{"n_layer": 11, "d_model": 384, "norm_place": "pre", "init_std_o": 0.0379, "optimizer": "adam_hyperball", "lr_head": 0.00559, "warmup_steps": 152, "schedule": "wsd", "final_lr_fraction": 0.0, "batch_tokens": 131072, "train_tokens": 1150000000}
MLP neurons of a small language model. Each row is named by its layer, matrix (up: input weights) and neuron, and shows model dimensions 0-127. Each number is 500 + 25 x the weight over its row's rms, rounded and kept within 0 to 999. Numbers have three digits each.
A block is one neuron, or neurons of one layer that tend to fire together. After each block is what it responds to, as a language model described it from the Wikipedia text at the highest values.

L2.up385:536503473525493532563504472470463479490500499498483525506477468525539445498523523522513465481473527501481508514488518505476528468497507489546525480483494541449476547494531510506438520492530488493514505550492534463482550540503523512464491469501520535486502492517478467507514511478520538493476489515533471487523502506503543506487518506497501506538547470515470522509484523503496523532462
Description: Agent/beneficiary prepositions. The prepositions by and for, sometimes with, introducing an agent, team, or beneficiary: played for Virginia Tech, recognized by Harvard Business Review.

L8.up326:523506476503501509533494482506496518517504552515506498485531530462480531481485484534515520500533477474542459499463457494482502487510538486506491503487517469473507517499503517470454506519452490501549562519473498516540531490479536522494513502509519502499512529466494487523483477458504497478495507494500482526481523516508537561479482571465522518444497513459486550463498514499534503477498
L8.up824:449456521524512509546451501521499488488472490513525476499513497476513492496498478552492501521495510495542504498508464496476493507530490498500566498534457494463525517478492549488486493450459507520526477505522546487493494494532519461490462490543452453513490510493476501501516485442494482492467523515544500473526550485476522505557490508499548498499496531509510481518476470521527451522510
L8.up900:505530495503481465526543495497470540440549478460533476503552443528496511504504478521511453518479521541514486479505473483496504551523517477496536489552546533503479509485532503497526536481557494526519515515467486507508520470499461482486507498537513483492488489526489479515553529513476502489510506533508476530493485465488548497511505539502507489547458523499539508496491489521512514511450
L8.up1332:482543502543514514455486480502528492459466566560492486503537487491486523469529469519506529497513545483550505465479483470436552501488536500493455533528512493520529490516447504473443483499497483526497540507500537508485501479497491498536491535485515464513503509538468479507516526500500551485486495547486504484481522527466504525498514497517518520435498486482511486517509526553510493490535
Description: Digits after thousands comma. The first digits after the comma in thousands-formatted numbers in election result tables (3,8, 6,5, 192,14), plus words right after mid-sentence commas.

L7.up0:471520527520480470537469504479447540492446505490501511511484541471497508523519505532482525503496501503469502493494494509468509500507514499550514496445496510507530520547518477539499518491452465516492511518478464493530482489536505512504526521489494499550513468506542522499504482466494518473411515513529515481458481509481490487470438500461511498500559528510519502495575491464542497504513
L7.up109:512507574542449495519495466464479476510480512455437544497538528464521475490501507503526477505518492514526505532510492494495484515533516504529522536480513486496483502543480507523484522518487509521496518487491493529482534487510480523483546497447499527538545477519530502499523519538512448479523486486497496482494525477494499549513490478472480478500514483515462522501526524525519502504469
L7.up144:510514474554457485501504507504497482493446489522482468504458519520537456499487544501495494468495518485527487505485463519488528525485506460503510498480513462497504498483569482495532529519464489471468520497485540483497431546506480495509522497521496504528563499453440515515535488469495522483466573523510504566492496483488511516494529470468493508490520511515432531522485495498480518518494
L7.up153:498535518467491484515505470458466509448455510483536528512522492500483521527558485534515531523484487508483493468521493543492506505541554517523496521513535508496511503509488519545493516506512470458511521516530515465495471493493472527513472494499493459492526523505484524529517493455514507482516536540475454486458486483508486528482513507460473500487524493512473509533539489467502479508497
L7.up219:487535558479509539493488489495526512525491507547432438504499526516551505525556493505474501522509501495522523465498573526500545517467552508491469513448481488522510515494471493533489495503478513485487539535484499521476492517517521486458501502488500489497546549521506472459527457468480512479455506494471505511487466544503484525456460526541499457518515518548504478504533464498535527520477
L7.up332:484518490506520498523473546517473482444546489522479520504469494556488509500490530547517539468527495522528476494515495517515516485464495486510555516547458514517487527505524509505530522506527493502538526550533532488544511522499523510520499496506532524501497473532491480526484555519483499476488513537460489500506473467512510490456544508509519511495528498529495533462467506493481448455466
L7.up339:491474484530478507518502498513507495498448525497528548505513547512515480497545447497475490527473500504499520447519500558506469539461527503513521496484531513492511525499496495563520502501501490502528483514468440516500509524503547531521492476503523500498503455508501580549531529501491495473493489518503481476463487474492515484524525516500473486478528494489485531503519536528498517562527
L7.up404:494520486490495515508462481454477475457481519535494517533548513503545452461511483481542530504503490475473522489476499492510569505507548496477496552468536490478545532536476521497479548484503465549464508529490522512523515501480517472489557481513504468506499485511452522553499529482505517469493461474488492516517517483508508540526499517483486497504470462437539531437504513512521474503486
L7.up482:475508555534444525505513469532504501526512509469486508499509479507536503492488528503520524482528463514460469510464459512507507504509508459519560527494517472523486490489460531505515494503479501520500490470450497482498493501542523482512500466518471474480555447532478505489513520550482513466456491470520469503505427463505485502510542522437473486516504492503502494514505503474481515561476
L7.up604:488527530492511531489476465497513498493453511462442538515499513559499466520542447522497518540543500502519492457490490532519457538522541536518514501512506548525507511489504503522506520493479500518516544520513512475492495505544497454472455494493478505469543533482483501503511488465485495501534515518471466477493519492507495526531524525479514494498491493502501483506504510466509519493494
L7.up1018:519486454504473522536463513470482490420487500516512508526509519512508508510542511479474462523542515495500510432485483492541519499518482520509548491495519476504474490517499466528528481529486540491513546520432539504528518494542516503556475528483492508524500495540509487519537557490520469502465505513522490508479483516503487490494510474470451512499536486558531498502534544511517505503518
L7.up1119:483510514514519457532496499508476475467460496496512518500482498505534491538501494510506503488472532514465552462429481538521549550493501503488533520518446507528519465511481514518529476481490515506493505506499546516479508465526528520526506513534497533516512480517503528493512522518482487491473557524529538494505472493495533472478513535536503495514500479506503526496475516474517488529486
L7.up1139:492550456506487491514502468549484488505534517528479478509505458527493542507466461517490504506523465504481475512483471539479488523504534470464507484516521564530468509484500516508521582480510467464583500525489480518487495507476499503504486470526518526492488524490506512484496567503474521494488480523515485512506488484475519503562516458513444519487491448449519522477493513543483483487503
L7.up1250:483528547535467463522520499454493521524513516472469536473535530500478483500495452495498531566495511496516504556464516503495516512514487523514539531465497507470497508505479525531538473465485511518531500521506535479505522552512504533473511491483499533490513468487503484493517510500573476480523499505515499559507523547457462451474485485522515499474492549529457470519531480515504501464448
L7.up1320:500523515506509537517457483465476504452500476498507493484510531461517483492503500497481508529522493478497484502536480517492510502515543467484452542527547518499487527503498553505508497504475444496536519537485510489488519536546473534499544499484458554525527474477434520527522500480483472478511478469502527520495462463519505510499520564530531488483496504498515485495484506506481464520494
L7.up1324:499568530516513469502558547416484493469456477522493488504488487495512498547542510485484500482485452511501504498454509539497518565522546529495521480444507501524471490534491499480453527483502467504507528484492511482513489517540532482484476505502478518537556518473483498496535529431532503464533496501485449510485467508504484490488533479432463541498512473468470503508525505483506513511499
Description: Noun-phrase linking words. Prepositions right after a noun that tie it to a specific entity (contract with, work for, income for a household in), plus head nouns completing compounds (debut album, talk show).

L7.up14:480513498435526492490484498462513492482493508546467495502500481490523510474506503473519534497533520513497468454501528524507466475484513521518507476483511447500533480487492481496477522508501543485540529527480497485498525522493534492496534460502490505494515440536475553546551502516466510488484476486550484550489476478486547478500538517505492501531509517475570513501473464537514522518489
L7.up196:518518502538491530453484484479516484511485492517496529512495481523477503524506513528499513509503522505491513489472531513539529515470515508549530491489513465512475504486495493510488561496511531474437529522463523524501438490478533526452556475491496485478525523528508469503433468514541459472451509539494457469478460518460450495518474527514531487532509513512513525498510467474529510490527
L7.up570:492525492549509521532476481469534480535521542503515516482476509471453490508505495514520506497518504512515462497490471470532526477493494502546545483507529529503498459474488528492512482506495479494545494541527540523521489498488485528513503473492529515505460501483484460516498513525541463498424479532506519486505521540477475503507468529506513500520517504488527492474483467511512531491514
L7.up639:481518480467478511509492486485507477488442540528467477511521502519466509495469497474548528531551477464503465507505482480450508474528503509489506514491508495475456461502456490533503517493485458495478486504454495525501492477476504507493530496489459497499527485481447489523511520518512504494532490513482484536472513528482513482502470484504527506486534506523463457485503514471465539474511
L7.up700:506474506470490503533507503455536500471546531488496466540522510500474492491522477494547487487512493509503517436488503503488528481495530485516483511480497510510483528545479486528500499493496493486473519493497467511472512499496532524482494476536490489477529503542492488515478490490479524473534500499485500516503496466437537506518501519456493454521485526507466542471495460475503515473504
L7.up728:514490501559506486466519493458543501491494482484556508499456512543501533471511502510532473490542497471540503504496448535471516492525510468524523455490531503509518472465461481549526506520500491453539535508493472540500493506480528521536519488516525510494466487488464515532474507496506493484477481550548484518473491507533471533536496485495482500500478446485497471536474488452519479551491
L7.up750:511506527503507512506510497494456518515511519511510471508529527504556478534492475499467499528509523509519478476515480516429465521519525483492489478531520537481485484529523471494471474475514487500557509529541455464501504500544506564497500489532458505494519495504462482513526478486495478490509500485500490520505559467494532479492475499514502548481494494442457482524531500457531488587494
L7.up801:525486525499501531524484491521533496519499494527505550483484482537493443524489484505475518498522517512549456503483550493493537457504492552520538504523476523512526485464498499524497513534510510511497509534503554501491528544514510513478512511485467522505498461515512510518474460500489498504502484464546463502492510505519495441527501519519531523552519540519558499470486488545527478486470
L7.up812:497450506506450500511550476527485522467502525495500499479531490479524450528518526504553481520490512495515509479480443505507500506497500538480510498450508514469484471525505517489524479494491493494537489497509570466494521515512469473504502496640482483479508535522511449503506494468456484501535506495499541516504498486503495535524471495497524469487502542490499467510481484510474537503494
L7.up1008:504513524474501549539467494460500452542488527524501522487485503462506484488514485495510482501501572531517461467484479496472505491525520511528548511505496484493483480505480553513544524474484517561503510526537539507478475500495499512453560495508522518472513492531509478517481471498523525496479534518457504458456524483485461479520477496478491493545520489489504513459500507510555479462491
L7.up1110:512517565534481493462476498419492498510533512484496569514499479469506529539466531516489501541518478531577471497507509514478520503505553508522488468502488488524533486514469484478517504471506512481524504505501519542446530519476519501462553492502518466477507482524453485494531487478560461480451499536512467506501511477491495502529507517519505511508509543431519527534487469503553467522533
L7.up1196:493551454457493518528498511480512461466449499537495494487482506503482482497509473466530519524537496473493465475525510519491554492474504475525520519524550485517502515496463451533512475492519496512526515520516508533485536456517560492502485482488475502477536447533528534495508492547488546487502487496519481543529458499468524479476521489500489479488481460494524502483456548516491492519514
L7.up1318:525511510501464519467427416538486510492496491511519512512512454489501518470469513470511501546515480473537498507502473491490521523526537465487534505467486475479530458511528541563535479495483504489500504470472521531488555491504490535451560516495530498501562508564459483498499509463480482479499525516494475514510488481491521513570478509512496498500464516512484480494492495540503476521484
L7.up1365:493485478458494470513467520497454509473500520493506508509496480461526483503507516541514471518493510491457485474531510482517513501506549512491510491460481530512484484480495512479493481513504492522536547501487455489459507495516490474511509517549497475490506465489492488522492567538462456489495439507515523507531456491491530505484529510470521502549494535489564507501443480510539529518513
L7.up1396:495516492473520474450480530491489468480494478534500498481518462492488481472476475552543531539535530514483486466543484491493528467516525511495499504506454497522501474536551486505477524495494533450525525529476486537531482530482510501496533506506522517498496475482501494493463558450464565476467505529501514548527492521494527505504487482485540537490517487495454494510481532544484484466496
L7.up1425:518533493495512520518425499456547534512536477529525497507477457509558525503549486524461497504500517536518527511493439476481526475523516495525527529474484529488524512495483488519435464474504466541535514479469520500445469478514514543461490443503515484471490481534524486541470466508508483472499491547517442504455497517477491469505499523528500535490495448462491501509506501506540498529503
Description: Numbers in statistics tables. Number tokens opening a figure in table cells, chiefly vote percentages after a vote count in election results, such as 37 in 37.9 or 43 in 43.1; also totals and census percentages.

L2.up983:487540519527498494482460477473517481542532506494441479511506517467523554495487476483512494533477506514506493486559509492474512466523502504499538494522505503497537498512523525531458530499472525523473512497526503495502490482498543569513487455493490505496475476504437516540482515474518512507477508504515533520501507504474499479482518501518519523523493497513508518504472500488507488491496
Description: Two-digit numbers in tables. Two-digit number tokens from about 13 to 38 in tables, lists and dates, often split from a longer number, as in District 26, August 26, 18|23.